python train.py --num_hidden_layers=15 --hidden_size=512 --num_attention_heads=16 --num_key_value_heads=4 --head_dim=32 --intermediate_size=768 --vocab_size=16384 --hidden_act="swiglu" --norm="rmsnorm" --norm_place="pre" --norm_eps=1e-06 --positions="rope" --rope_theta=10000.0 --rope_fraction=1.0 --qk_norm=false --attn_scale=0.177 --bias="none" --tie_word_embeddings=false --parallel_block=false --init="normal" --init_std_qkv=0.0173 --init_std_o=0.00317 --init_std_up=0.0173 --init_std_down=0.00258 --optimizer="muon_variant" --learning_rate=0.00164 --beta1=0.95 --weight_decay=0.0 --lr_head=0.00547 --max_grad_norm=0.5 --warmup_steps=200 --schedule="cos" --final_lr_fraction=0.03 --batch_tokens=262144 --max_seq_len=1024 --doc_mask=true --train_tokens=925700000 --max_steps=3532 --dataset="wikipedia_en"
MLP neurons of a small language model. Each row is named by its layer, matrix (gate and up: input weights) and neuron, and shows model dimensions 272-399. Each number is 500 + 50 x the weight over its row's rms, rounded and kept within 0 to 999. Numbers have three digits each. A neuron's up and down rows have the sign that makes its largest values positive.
After each neuron's rows, "fires in" lists the words (lower case) most often at its 100 highest values on Wikipedia text that the model never trained on; "fires on" lists the tokens most often at its 100 highest values on Wikipedia text that the model never trained on.

L6.gate55:565508454486467491534504499513524605527476500542460535500509428536493556477426503562485483527486421494548531449479507558427478530533565470461410458467576468454537586458527563372424445507489568588513432437525479538482460565498448446442557510443433556503483520472449610511483616438418429533456402500568558481417454534605513518551472500498483502399513527412534474607500541478485527490535
L6.up55:508542491393492497435536512561464622611531437534481445521537587454503501385396484515506465532634469581472473483397474560517438418528501499566505467501562454592549447470506461484629547519478484465583454504589589450499507484492459550478527537347540449566614614437478386473490518473505448450509518541520475449496529484541544506496477482570439573481507508532523566467591431478516615489538
fires in: "to", "and"
fires on: " to", " and", " over", "0"

L11.gate541:505501581511445493501498482523481434504489444481515458499559535381538536442525383484514503481416604470536487545476397507549500486589559513576423519484562483455472482522456476473589472516487438426566531472368503545448479536498478520539481487436450520426515461534472587488452625536485522513544536498494428374504585384541468491602528542482553527552534568528521316538519532475536519512521
L11.up541:567541475481427539472476475519513432461489424514426496461576562479536442564560494409447590487469506656567537536385544474525469539558587471621507479456555428476447484491420534418614591475488552482502502557533486452500466507520498465468478465432487482494505513565402488506447539479476553530458428508443397453583478377465487438449422549557565503529557531520454487488502547508525476532512
fires in: "one", "a", "an", "jumping", "main", "important"
fires on: " one", " an", " a", "ing", " main", " important"

L9.gate234:502449564441473600528438523487477434488438481477476479462589511558515536526485515425518445515461486482485504480487484487463460467428492512556436439531495508523520514556499482457477490505500422509497432553561490496497463474538557463525459594406529550491428480485453516461451516495465517478568544438488454512476471519569487425475585530457544509575504535504367544472522502473578431517505
L9.up234:553555516587587462564523511511493517546447560521399556484549429445480614483493474414635536559485537400420483477534464602416579541416434485529473396451497506469497596425530504499531507546462473500496476511492483502485387587583514554523487479540478474445577567479560480452484539469521591513419567480525480469442477513536515595532492509509520534490510542514448528453597471490452487507465
fires in: "of", "with", "from", "to", "off", "in"
fires on: " of", " with", " from", " to", " off", " in"

L9.gate303:484531545539548430511465552443501557543428491472477526480489424454530592457520532518434493437489534543480453423490508500574532538491547482538544552520436531478473562473471416466527515556389491483525505616517432485463545432550483422483551466519448562502469495444484471512473600428467478432497546627387577484439559534584601470501479568512539575560516541543611443490487444508483548530388
L9.up303:430523489574527444534464472430470536477504546460433413519453439607527550493557496562515464475446484480506451472524526553440442531514583492517559498488485460440516507431461479486518469431461476459511492460495533456551628475524539527515527518648446508529511507604430530563614601452567550497375543459462487427544562512491619479446599550450544487486453577464455473490520446514485413546452
fires in: "the", "s", "of", "have", "has", "that"
fires on: " the", " of", " have", " has", "'s", " that"

L5.gate391:584497524486517454496479507479463543510432487412500557538545519547503493504493482503490455536450445482503523511508565428480573569569558360466402438431527531476565485575475468507465563512406481465472468541434417477476444571467502399508529423642505500491476468534534522485461555473455477536507441467586529452411459535470456484499529525574442540464594557534510668415461496519422622435520
L5.up391:545508489503445416455514493512485504541512438450460502512481494503406505443407442437477550437468510368554479511568484482447459572508461413519383448537465537396599502552468495504483487407559506435492505480421438499422513506508438491494462560585417540490467474635458506430501536490530479449490508537462415498550463547481466458440577531609484542464650452430544464459427453462489480493607
fires in: "is", "into", "was", "to", "son", "as"
fires on: " is", " into", "ov", " was", " to"

L11.gate326:534535515574477493589602532464453519464580468505587462467478564534572510493554542440525525437445606438460523514573624459446500486487477445476422481469546482433544439451494562543460403515487565380436551541569425549383491605517654566517527474477558384545543498516543497553502578489492504557455478482513467556493514460407506523485532515464552569541492573464424424539513547441476469501480
L11.up326:466430591392462425537415401541480569444529478466474459489463454642488524538464438518459522505529492537507501484520488583397533545466445500493536466431541525500471522400536535560462506476433457572567454500471452434500513504428479483493582579567503528491405420562465557566411563446560438572455479496482447545566439632497499550539528542540491505467548558581508488524534491503483465549548
fires in: "was", "new", "in", "later"
fires on: " was", " New", " in", " later"

L4.gate617:509529553513565529507516595540511570401475490427544567550545429463448540417424547481508512516549459512527522496435522506449498559480447520561501499514445444501420510538494555452589508440480596434542522434510441527412524513491503505586468475523559464468398494566513558482570499483556449567409486425476552471621448522530481524523432532643515592468466442441506444527466447507639491587549
L4.up617:608525547471408496514492491507555488500475464484539484500546605617440474538508502521534428489578467527452517485514524503516581457451583484529545506548455552605518490518469505445476414600513450450527421450476519550530569530514506555553513403540504398465412504471583525439459532486445523383510520404519595619589520559377589404484525517505467497543464429530493534611527492425538527492489
fires in: "that", "which"
fires on: " that", " which"

L5.gate360:487489431436468565562594456546541558499540491608493558525461519519492468484489474488488437548516517492518514581511545504513430516548481586435453458470550449476511352560441437520490586470509570422584426524549551504514409544577583484536570505486502461504424422427486532549508522554441471456495491483547455492654557466513409497508479555470569465515546504570536547467431543563456499474485
L5.up360:550600490571496449544498492538495516451509477453490462537577459566400517483535499448417531507372529447381503571514595500454564535520493418552629502459615565474347439458559556583498536480520497525531397506485427570480455485525553524556495482551516495510524394432506434583548514472458392423481589488503439525517590561519516490495579442482507562431584360464479526592495572488558525484491
fires in: "a", "an"
fires on: " a", " an"

L2.gate337:507474395473606460460438522533542461534359527480511463463517482448474555461624519440537427500499611494494443463547429465456481432415536573572482432552439560454458465556459410505528544574587499491617532421568506551390465431463456618529488626491508498399530622455491474459576468539544519537504496503473371503478529539507486496509495449474458543489519513548491497516508571530504506461480
L2.up337:517355444401534394590431477481510425424511598415459440478429543448557490518580472580549439494528586489500434482368432501477505407485520500612487482515458517478551518558582439486449555518653490558508476564607491569443540477431536502536517565548547482485583525506522451527527550520550487515435473418509448486493502496490542403510447586484477521470514543534531466491465546531422512525448
fires in: "first", "energy", "free", "streaming", "information"
fires on: " first", " free", " energy", " streaming"

L3.gate448:480643669465530474454535559579424461393516580443544576495502600496427482424439418502534478498483513452492457452508465502500555450510408484506494462464408445577550389461514450548568456441543387553551452487546491463473492468532534522496552419498552454485430497527470457488455490487484413462513480532580523511450551430511509502435487508463576523446476505574501555526473499480504458434544
L3.up448:439606607534535504478546556537563473523431554472467534482518565482444450496395405499559525510433507509567464465502496477493524481506442507555486436570500483484492522477435468551623428526453494507488407528524441487434562462538476565542543464515621465499539520540443563518503541493437503458555525509553508465526453434457497540486514466532548524443495426555512511517500509524531410510574
fires in: "most", "highest", "best", "only", "last", "top"
fires on: " most", " best", " only", " last", " highest", " top"

L11.gate88:524522400491539454446537564463463511562582417497425529516544515607476501473551500439559496549514502495493523518481473522500497536556504488476504466455557450489484484539465563479453467483462425556560501424420461538568508417573547528517462560472506457448459528516444460557528524454444471457402498503489562521522364471452501423507517481475514510499544458565478544555523524586435395420529
L11.up88:581486515552525498438499584459532486480535458564491501559592516544444497531601516435571515502558557542468539575455465458467497588551466546493550470539462466481553536494506586419484487483513424527539515467424417514494485510511523573450524467493506454504510513513480555484556487463479441467443519493450595535585385403582473539479514501456552452534571449543503546545532496567487454393496
fires in: "not", "to", "t", "might", "could"
fires on: " not", " to", " might", " could"

L11.gate533:432517436556514463477517481461522470548418495532422644556451531547486485443567433483509507494431524559493438509486496546449447541483473517560447570491538479568448423518544470603496534495534577537486536537504545578449590414430526477486456547481507580546579411508503496513542529445433578544506486399507550456483512495383512491516495599469529594511476472478422470400550573434488558501466
L11.up533:492554495533418436466501595423504437458472493529448577534504499512367446557505459424481630410453493574521521529571576492520391520418528520500470492536503516489496462595496463499503529539485561493446514472495529520498559423428505529486450457518444555492435483514457480490519550421550531553513435504506465438495480481415411461472472524510554486499436454458512460422516483430492570425387
fires in: "in", "on"
fires on: " in", " on", "t"

L9.gate193:486449522431470504588435464486453482599491489512491507583502515550519546470405529439411447499473505428533491478456514443647550474494500431485472592453530470527489487465508465517541424412430501489509419620498393479502509443588501483423428513586454474450460440503556496456460447550441464444510513403446530528388507530478499536455540558505442443595480516525442449497524427531513472455488
L9.up193:469459540509487522402510514477529508459481525493458446431533406558456599493509477427557557496469470451460425445513451529412562439453413488522480399551430510564431547507559477531484472504459449432499441487522510430551506470502428547481512546536467493480511538502473438476528462408532578461507416513528526466503521566528441490518591453533565517552478569577522571465549431443483431552503
fires in: "with", "to", "of", "despite", "on", "about"
fires on: " with", " to", " of", " on", " about"

L9.gate539:435478428585545530408523470553529496558487569515514502485476404506467549444547425501494422495496455520444475506485483504560439468465459420448482493499466503570428544445488490589444473466465459421504448493503494547472463438531533484553456429599488415537447527511414514614493494493499453521464485532506582461524398561430398522464487424470506469482522532563486553498579595532562520504415
L9.up539:489537521516551506584567523546503580514603612496494478524575597467455574490586525610509561585509432438472518555536438488526563527431462536444532554539448472420507407492470586525573528529483444469529619412442502580508466512564464497470414473558524555436529504436441520561562515436406584544476526532539479446466523488480481576485589478525478529556496540520551504515467459496443463573464
fires in: "at", "to", "of", "from", "on"
fires on: " at", " to", " of", " from", " on"

L6.gate97:425605401480522567537485451471503439522407436525471462497509515554556567505558532488535530577531488444566547462423537545444571503517462576463531500486531490490471576486443556433582551465513565473459499420473500556423489595472408537516435429520493511430565467530511425487477520553541524435548511493559544490502551459472451397554469496541468586589583555490429507518570474493470418550564
L6.up97:420695424481464477537530484488511467498472507518423455540537434535620498397491476412550497498569439434512543468542458525463596443441473516478545461548542506611451505505456529451566542514502509549531488551500414503488541463450487442519529466608470463431600541556497438504586520441571480436523550575544584486606577445591540413414466570476490557538506566507418590512491438503468488459497
fires in: "of", "the", "to", "a", "in"
fires on: " of", " the", " to", " a", " in"

L6.gate278:499536516366501458548456491490498529541522435525483503569571429566547498526513496545535501554438509518487532486511444591546474436545459586431513435482564479516424598448425578517544522460501442513486485520554504523498588472512487538499526479510444492481558512539558520511478474446519418457557591491523439558615625568573453443510520525568472564534572497530539513580538455516473470539551
L6.up278:532514466495551567536568446559487422546534498574515456428602581613582416564544496603480505484519545467498505466529484519500462498588559509487486534476457400424446550470420582465522565469462587539522524518520517486505586529518550558462440485547455495586495554548584457487489512535475571429541496468573518448497596480492529478558431566579487567472508479541441496479440355440374567559601
fires in: "the", "and", "to", "in"
fires on: " the", " and", " to", " in"

L11.gate600:546476482488474583374491559448530468635493583529565489422499466457483432494461550476495573640500565455443501611621535505448471475532493455529541434598515423573524529554552400426575477519504549479606559541543492493525451417445596519399457434570523461494484512484504474561519422518505636460570474456578544499499406683449399573522600505516523466436482510479481456426555575486485554460536
L11.up600:462527498580473572543479472449551494490497433502459393606513591555481460497500523451448570477620519467522564585563461438494435496543470552515553523449486504550446517516526529480510525505604445433495484527497520561462499420427484504495483467513487519412445438503454499462603533416567511508583481526479480562554458435472486577609480479516452501486421382452573409459510398505561493527541
fires in: "in", "on", "after", "to", "under"
fires on: " in", " In", " After", " to", " on", " On"

L3.gate693:499503489500507492569497534458551517528423555501566470500547545415505589383457480455516521545482554451518483531454443497500511481544520517531444555561466427534413563487525500403499550404469520473430464469481461467545474468539497516482568494477488530563499379507519541409589491541559453491530489538512571507348491433464566497434525568553484475393562509461475477577535478487487523499575
L3.up693:505525506521516524525489515561521456482452509508498591490526432442495432499556593525555401504464543522531489497445545408414502445581582376475520586408543608479464534529616453495472468473537451638528533514524513578494461460548510577502483559534508466550495475446524546440467476435553538550556437521479516481500478530473433516568472494519572427481538503556563380491521498422489567512464
fires in: "first", "place", "favelas", "two"
fires on: " first", " place", "el", "ind", " two", "us"

L8.gate227:587560451498555519568537503447417489518562618482500546430439597546390569463420490431539473503475496529510477508549533550463522521444520429459540431520493418546502560446568499541563583461440591500631500524508461545610458372421409568405491506459568452532542581507399470518498545536527497495442474474526512580514396484403539447454575536482509513550459539444479520531556493511460528466565
L8.up227:594458473519575530549527400419463505558475421513500460384452557546560502466566539510435581486518431412480447544487526477439469420450463573496490473558528520525510422552471501412564547413524549465470570457548518455503587520488421521481633506476536456504528537480433467552522440480464474440378617484464485538562456496521521453473446518421434424550519627481409586456494564506540459534537
fires in: "by", "to", "from", "of"
fires on: " by", " to", " from", " of", " per"

L9.gate714:544518494507470556396496525484520427455453473432498549433511576522462478430535464491495553523446478527450517505527444460414501582569510479505447477548477448517501518593539533553513504534496569425533458549471526445507477369575389569537456480511468504526474481585530463523536563545516465389422449404475536555511492498376523457467393456501478426594489425550465467537531476555474550521415
L9.up714:610590358495426492494575503428534583535509470504506476597537556535538529462499517503482542493508497441447529460535477465457446482518546546461429555474552368506509564471460538504576461541482468519485519526495457480448527458487538492410556566481476477529526527496460565454584478491494409413466494427518583444572512494511477425411440534505498517590548459521427476571569510550534549513504
fires in: "to", "that", "would", "who", "also", "which"
fires on: " to", " that", " would", " who", " also", " which"

L8.gate500:598533462526568597347445497507555501559560573528526517450579483433527531445482594500510414461457439560505503530569526503532485488565518499501477475494492442426526463537569625427513475484572424495449459497516534454514510537511460546451427403542481519526446583477499428401512518485496474511539572487481458493510509559531415512448471528474629560534445418490520542512440468514543510553513
L8.up500:490551448542537546503529518512483477484535462499542453488488512625407517396581512512508453520497467509595507492438470496572408406532519488473437355467502490401518508482492576546466490460476389477511530515485494463479549449527433497514478542591521440536446441542556423417465524485598557532481540473503539477417618414502511627491495469555553547503565556596423524618450480534541448544517
fires in: "to", "of", "from", "and", "since"
fires on: " to", " of", " from", " and", " since"

L8.gate592:511523496530576562517525524476496559521503571492485498403489427462443537483576553495476511530586556480464503451568483511425579567520560593456480511532391436477409506506395589539473468441477515515544472453564459445462560425596551525448537539575525497555527496518498536441542546517518476453434463388407440514600524405449531484439505565497508453543615424517510544568490495457517413491487
L8.up592:501463530531447475532519445452474499506523477484574492554539534562527488358586391550510445401466527500429510518564466485438425434422535519499418529526498553567484497445562479500473413421502604402550365409496422469424535535468515484492419500531535465606504525544464530411597514512491631462504531422498606425512448548519436419555549470461496412631494500513442552531535503512537469490478
fires in: "that", "which"
fires on: " that", " which"

L4.gate601:527498621519573451473514471435437504478582484540526521523575575453537503531532555471529440511571492575563466405525495433539502454448497491543428500520552465511541568418466492500468523535470447520419430536534508594449512501465447482394491534526440586498613491401500490567525530437522488422519599388442576471458533463435592444530498556489502490522551529498569532435572506540559454474473
L4.up601:542574417509570498430511494585494524523520380467468583393545514511496519509459371523428476483433530443559517470477394536558538428368511497545556497520442477591457453439441458579526449529448448463439491550493514467557555451489501556520573521427499464498582438541482462476502525563399530549478482525518557472462577498476452482517526528576479523590477461560507466451478587507501540435587
fires in: "of", "2", "3", "zamora", "9"
fires on: " of", "2", "3", "9", "am"

L11.gate150:493457422447616413483539562467535485503558514395548467419477539491603571455490580467553464529548527511496472447521505427455483518499395519480561476527585486537518551496449519471448477566557545505427589538522484591489531528504526552509515493554504476484557503559411516511440593541482527439515559424496495542522532554494543529550368515445454482486446458416395483518616521493542496508466
L11.up150:490507516503577482564496471567554467496350552559488470499433556453471617449521465479441437530503512398469465533549549457502553602496362536540461457452583600508486519457613520528491502598535408447531545494608444561525538546549471462540473518464511463483461524547505606569456417470512493495537488573545533528455486464472482439498500559469467441482496543395478562549492381457513515473548
fires in: "to", "of", "a", "an", "by", "the"
fires on: " to", " of", " a", " exp", " by", " the"

L6.gate426:396478468484578621500611558510518443613547553544433459524462482524497486537580514443474524588390544541539476462587495379450449518489455491422456403497546442529515585548508506491437525498476539498449429458509505485456550458475509526521490471541562501584503501424506481450519557512361480509563540436403557422497555608490417526487483548477521434527461487456432368532522374404487438538491
L6.up426:515474475530444548588580403521515499522532502520502560550517449534477552477518493556488542522547552441553506491495478572557513451543481518491545523480632500551507492417569471425454439506469479459549474474527537504520502538538440477514452541475467492408515541421489612577495520567385446524498601459457471474541480507503493557475526618512597453513466523504486452534419499455482465517418
fires in: "of", "to", "plovdiv", "result"
fires on: " of", "d", " to", " result"

L3.gate169:531389548540428457560481543446546620464525658426581442525493523532454468450476479553504544520536448567488486574482571539428434498558498512557439495501468531599509580525480528502479569496496554496535484504521481535426481485539582458613513506517529551496529551445523540484480490542421529497500520491538411512616435646530543589513553450481569463515529550457581393588557469598466470509436
L3.up169:458505548557518574488439548443502416526508540512516568623475469520517386474544444476506472608410541492465495476512393465447496508479534474445508487522461467493515473392477544501576461418470495484496583490465509562553538461429542482463451550515547471459503523500526537461517455517561504486461503550502596552496531523554528427557488519545529519447464417528458439466432505426525514488469
fires in: "2010", "1990", "2000", "2020", "1980s", "1970"
fires on: "0"

L11.gate501:544597477568497520438475561474403578427532564482495441452507583486506501504485559482574567533532594536545471506606593515416566551535495542571541490529486534550459360520466550480527492418488415514490476505494442477488559489505456529534556383541524412549518560567525541432592487520581466489432558463418536508539572472410512408498452499480456462578487497478508480584501545448593543547448
L11.up501:508512571499475611419407584443474540433486505447535443534474407521543381468556442520459446528565471582535604472561514520426520412502493512671481542440464477550508473462488523425529424459436533453478578486548379410453611450383506548476571424669488486573471569475522558421539533548604463515554509577445530511650597464506555483419464498460587521515472424511570515586480495520569541500481
fires in: "has", "had", "have", "also", "ve", "since"
fires on: " has", " had", " have", " also", " since"

L8.gate525:416536507545457499521501531494530407445572495547542557448503525451478490370600475457481446423496442582477501606485464481488519444539500531540518511544523526413498533520550481516467500430490521501508483437437492426468475562615501507445396464474536492494434450527510548523568497428452562506561459394494509519608468441520456470549554538518446525456500490473466510497493458476516473462554
L8.up525:438507484487520504531541501467532427502515478525475538487476577510406488388518504447433502464414534484475441548542455458540535482541500485544533521516578545481488561530583454516535558416497502497542512506548466500457473529528504510496479501426552460491464521435523443505537483386510506475533552463453459521701559465474458489482447600517507457505476494452514425495472450492536461426545
fires in: "a", "an", "was"
fires on: " a", " an", "a", " was"

L8.gate307:496477506562520439588494476442511503429494438541552557558543502511515543544535517538479482428486566492449515511526539522469536546433467471437551509563406626436390469485520589566387498544465570521487508514586574475580417519496459536413432522481490474541389432461516600529440545453449594631495584499457422491519465430470477566499543493597520446456558425458515477536456515497508537542433
L8.up307:442432504527485474546506536510536571531493464449615544501588504553446428554500466499473518452595571483519452513498527534469506523437580495489515593474437579498501564495464518541482537499503470544448521469589572515428535432429532485419456468599520504490430454418498497466560525475417544559455494409448478518551493451552580505551585520504580411527576473453526504519479508475531428485566
fires in: "was", "were", "is", "are", "been", "later"
fires on: " was", " were", " is", " are", " been", " later"

L8.gate717:503474497481447529482486394452480462531457495491514490419497504464434561520585477486458425540556565491524518446564451521395521429564514421542478524562525468500477541575630446430542509541487449494520478497538459576521500446487490445547549457409486491409505563554464506432480505547602564522460486510524408469527444572585557441416511436529469481587496486459536447463491495476460422531511
L8.up717:488547544514470478568493564524514542604434485578492495510546503466552557414406450572547487492444478460519522492493531514476512477483556524554591464515580493517481559498509484479507508449538466529527472469432518465498451461508500434548495478555481524508480535486535517515535477528514468416407366554446556560527421510561459491521511535514437529566526453520531522504431436459569479493537
fires in: "to", "which", "of", "john", "human"
fires on: " to", " which", " of", " m", " human", " John"

L6.gate589:488519445492572548516463550552542459556616475535548422515515414461499509448478448469602473531543474586507597466490473502442553408582511522464481418534470483480470597581476468491572447452438545498560461498588468552493532469485569488477517498418527475484536468494523520459383459500528550623468478465502533518610460533542488481469452440535524444537574504594538501558439501547448443488462
L6.up589:493500462535514533470558512449410420437566449501418548538580543508509448509475562501420443520546475462479515489548513543474566537468529512426473473547631521571528491461380589453468449397535512455501508556449456536537521439486538562595515495488571488533533532485542396425514569558537425454435519512552484524521439569511488521500466497516534552613560457631533400470518461502474531522542
fires in: "to", "who", "which", "that"
fires on: " to", " who", " which", " that"

L11.gate634:495553566519458547498491588527477523422477545527447478451569529509501544402489543518542600452466502552451514480523480521508510491605568572581532535544503492565449507509447531496566504507475556479570353535453510559547470511490535543541545490546435590473578436494543479544544445529570620495499481505522510546551460490460522463514551507481480520553472532497497506544490497518511492447542
L11.up634:542589486491517525459452598449559477534479418540410559476491557553487541530623485581470514514557434532477537514535518461489463491506523453492498443366478518465555561454441471498411501442523396538497520410525425473553586453484426517523556537577559459532598478446539607454484496408552488467532483507471564492508530513476550581469537597539541507576482522540554503559501482573585452592480
fires in: "has", "can", "had", "not", "that", "could"
fires on: " has", " can", " had", " not", " that", " could"

L6.gate267:532466481462550432497450522531524462549497521489525539433499494510508640610554582456560489542553437562530458535457468440544521484540502493432570533492586542452454560494519576459460514488496497458457456489488351544493520484489444529511478501450499457553541561461534613498562404491469450459495495551500474468545513516415501566471482469490511467513528567546478446506486490528443564572545
L6.up267:504511563471611501520517503432477544514571575483466504494556534441490486525482410442557468482552478454523459505493534562487474472419486547521539469470470554510476457477382550551559516523474508489554558488599399517441461501502607548526480446573478491576392489590514524559557554479474442390549535569513566445483485521424417579488458497597514581516425485467451591546524459513386457515594
fires in: "as", "kindergarten", "hammer"
fires on: " as", "erg", " Ham", "am"

L11.gate210:547479513530543480456464462491490525457496520481484504497559552506543503479507567512520486484561486399453523448470461481485439566523578595447522448486421546496515455460484558507564470475344479493537487577565397534486521527469437470538481489413541436495533583450573385479464523563467530594516405414505496508510407495519446633582516521517510424442591547484408510511575484506624469525553
L11.up210:530551480546439543541428567418460516498482502478497503501492441566530436447599482451478441344515551478516552483493503411529445530577600518513515377503541485482524492467497467568496566418510472543462576536508602492450444556537558555467392506532425528563484555606418507515485601509554499522486549533509470565457460539512528487499489457495450574451531514437433529544583515546494429451535
fires in: "was", "were", "is", "being"
fires on: " was", " were", " is", " being"

L9.gate607:553475553434463677442506519544534522465471473523495451552507493463521508419542460441522515460572491494488344519510495482441494536457493517550422557452577445520515448474513474565530460457456532438506418481592483488467547530529507404563442417615571527503542476453503465574558526526477445474524487496448501524516473513471538482535467442535550434587462527479450500554549486547421441531432
L9.up607:526480396597529559429584588502537570522450466501539524508511448519444495458583481493459470542535539558521418504512518557448607471540535492474511492534464530579495545466400423473540483455477539566457478477508520470555632486515560404567509472503499433575471511498464498442517560549496457467425531458499450541576458428551464504560488603490480485446482556524572543488444517563494506469444
fires in: "and", "that", "but", "which"
fires on: " and", " that", " but", " which"

L9.gate576:550588374413472490507461557489467554490469532514614444463502530489441555432562410487557527543521532548510508469538488434440462509479603529514507354484520433427428614497539544480489516551474499555605566531535608465558588473499347560524542540501505422477501568467485497487550565578559540522480525503499585421543526497499476443553487538506515527533510467427461515625513520497595527507578
L9.up576:531545489472522477460554490464480506514455518555572424476512492487540510545574479434496512566553475482524538560517547464476531493585524540465548483429530434480520524471512604505462539507438479532502460512541468423492511486463407563518423455391541460493537531587498522499607481533522572480490457513485586448464565498493441461503452473522493539485463542494508524511492467568481457430519
fires in: "to", "i", "they", "and", "it", "we"
fires on: " to", " I", " and", " they", " it", "I"

L2.gate285:527471498520531436431501575543464441539535423534559421546540538479457439485422534464464467517433599513472549508467548531533527524371532495425511420493547519572551542573458528409506530525423531522492494557499451622487556489521458585491381428403415486518511415536464471492520500501567654420473532451548542556558450477427468513569502517300502510457565592502484558453528405470495455443589
L2.up285:535478433506387542474468417524462500445503468447500508556547507550550420599523501582521378455453503545468525519445532477528572470444468522481454472443510599479410493499402373475527438523471485510539576395573467567520528449512569430491530479423453591498471509471446456442576486491447486519539555532473515483401504534564445458516554473465394528429553472454473493472526516563429545406554
fires in: "band", "group", "club", "gang", "orchestra", "studio"
fires on: " band", " group", " gang", " Club", " Orchestra"

L11.gate748:420514500605560530509515534494510510500524439558517632503538531470393470498398533585489498457436484556485585587479483521519484542523464531486534573544340549482495487466406515529481473600526473412566554475445465522541478472560556498568432397472529505588449571506485556505536553525516438462543485511485436531496426512459524402495437437485441502560533460443516467490519541390532583508560
L11.up748:544483455512486475499525508496482487526564354523434503554633512508523493518616554546530461468425465472427534457466486513579417530492477487500550552457514422453416556440441528524500506459421526525485522517464493605431561531433461461578461458491501537521483449495431564588488537502498546567481504542576595461503467466435502489547465521400509510531549479464600536538502551479476422502464
fires in: "in", "as", "around", "over"
fires on: " in", " as", " over", " In", " around"

L5.gate145:389553505496521495466519566546543467478524399496506513581497448539389534520498520486558475504535430518538412531506579582612471440493516407476487576527483501436515550561419547550504560484514488558493403559539483450460452564472462583509585434494538499521527518520488502481454485569555488482441439469513481530608473420448529565563490512453550519425497572448512623573416468463577499494496
L5.up145:622529473516439502521587483581535476399508514498461517570537510543559382540437479501553529521461530536512399469616516502555512543472447521513546512510551540578550488450531536513515427438412468440412431484461561569418462463505406519520478438397551454450458465439525522509432510551513533520482528516483493415500595406594480472531485484470570475469460553504553494474514524475543437525478
fires in: "first", "only", "best", "last", "highest", "third"
fires on: " first", " only", " last", " best", " third", " largest"

L6.gate690:544510503541535554457529519479446451433540613473498574535531536555488491530427550610457512535491481501497477498460473520563501513444547533511541463445434500433497457419449512465524423496557458511554498485499489487526382525423531517535554454557480490514527581477547479569528527504607590454465504428426511566412590538369603459390564476465537546531562484591454597468502536491411560617557
L6.up690:480597471544476523512493391568530491447496498427389516532525485474513535560520538546515514514456428465582471446393438501515530475522437569475559495480425604456437485435497527439555475489616483487467554593453540491468514467500578531482546466514453476441503553523526486512440546482459565490482560467548547559436440460456467469511459572410439525472552477554476580446453567489518517505578
fires in: "of", "mimms", "into"
fires on: " of", "im", " into"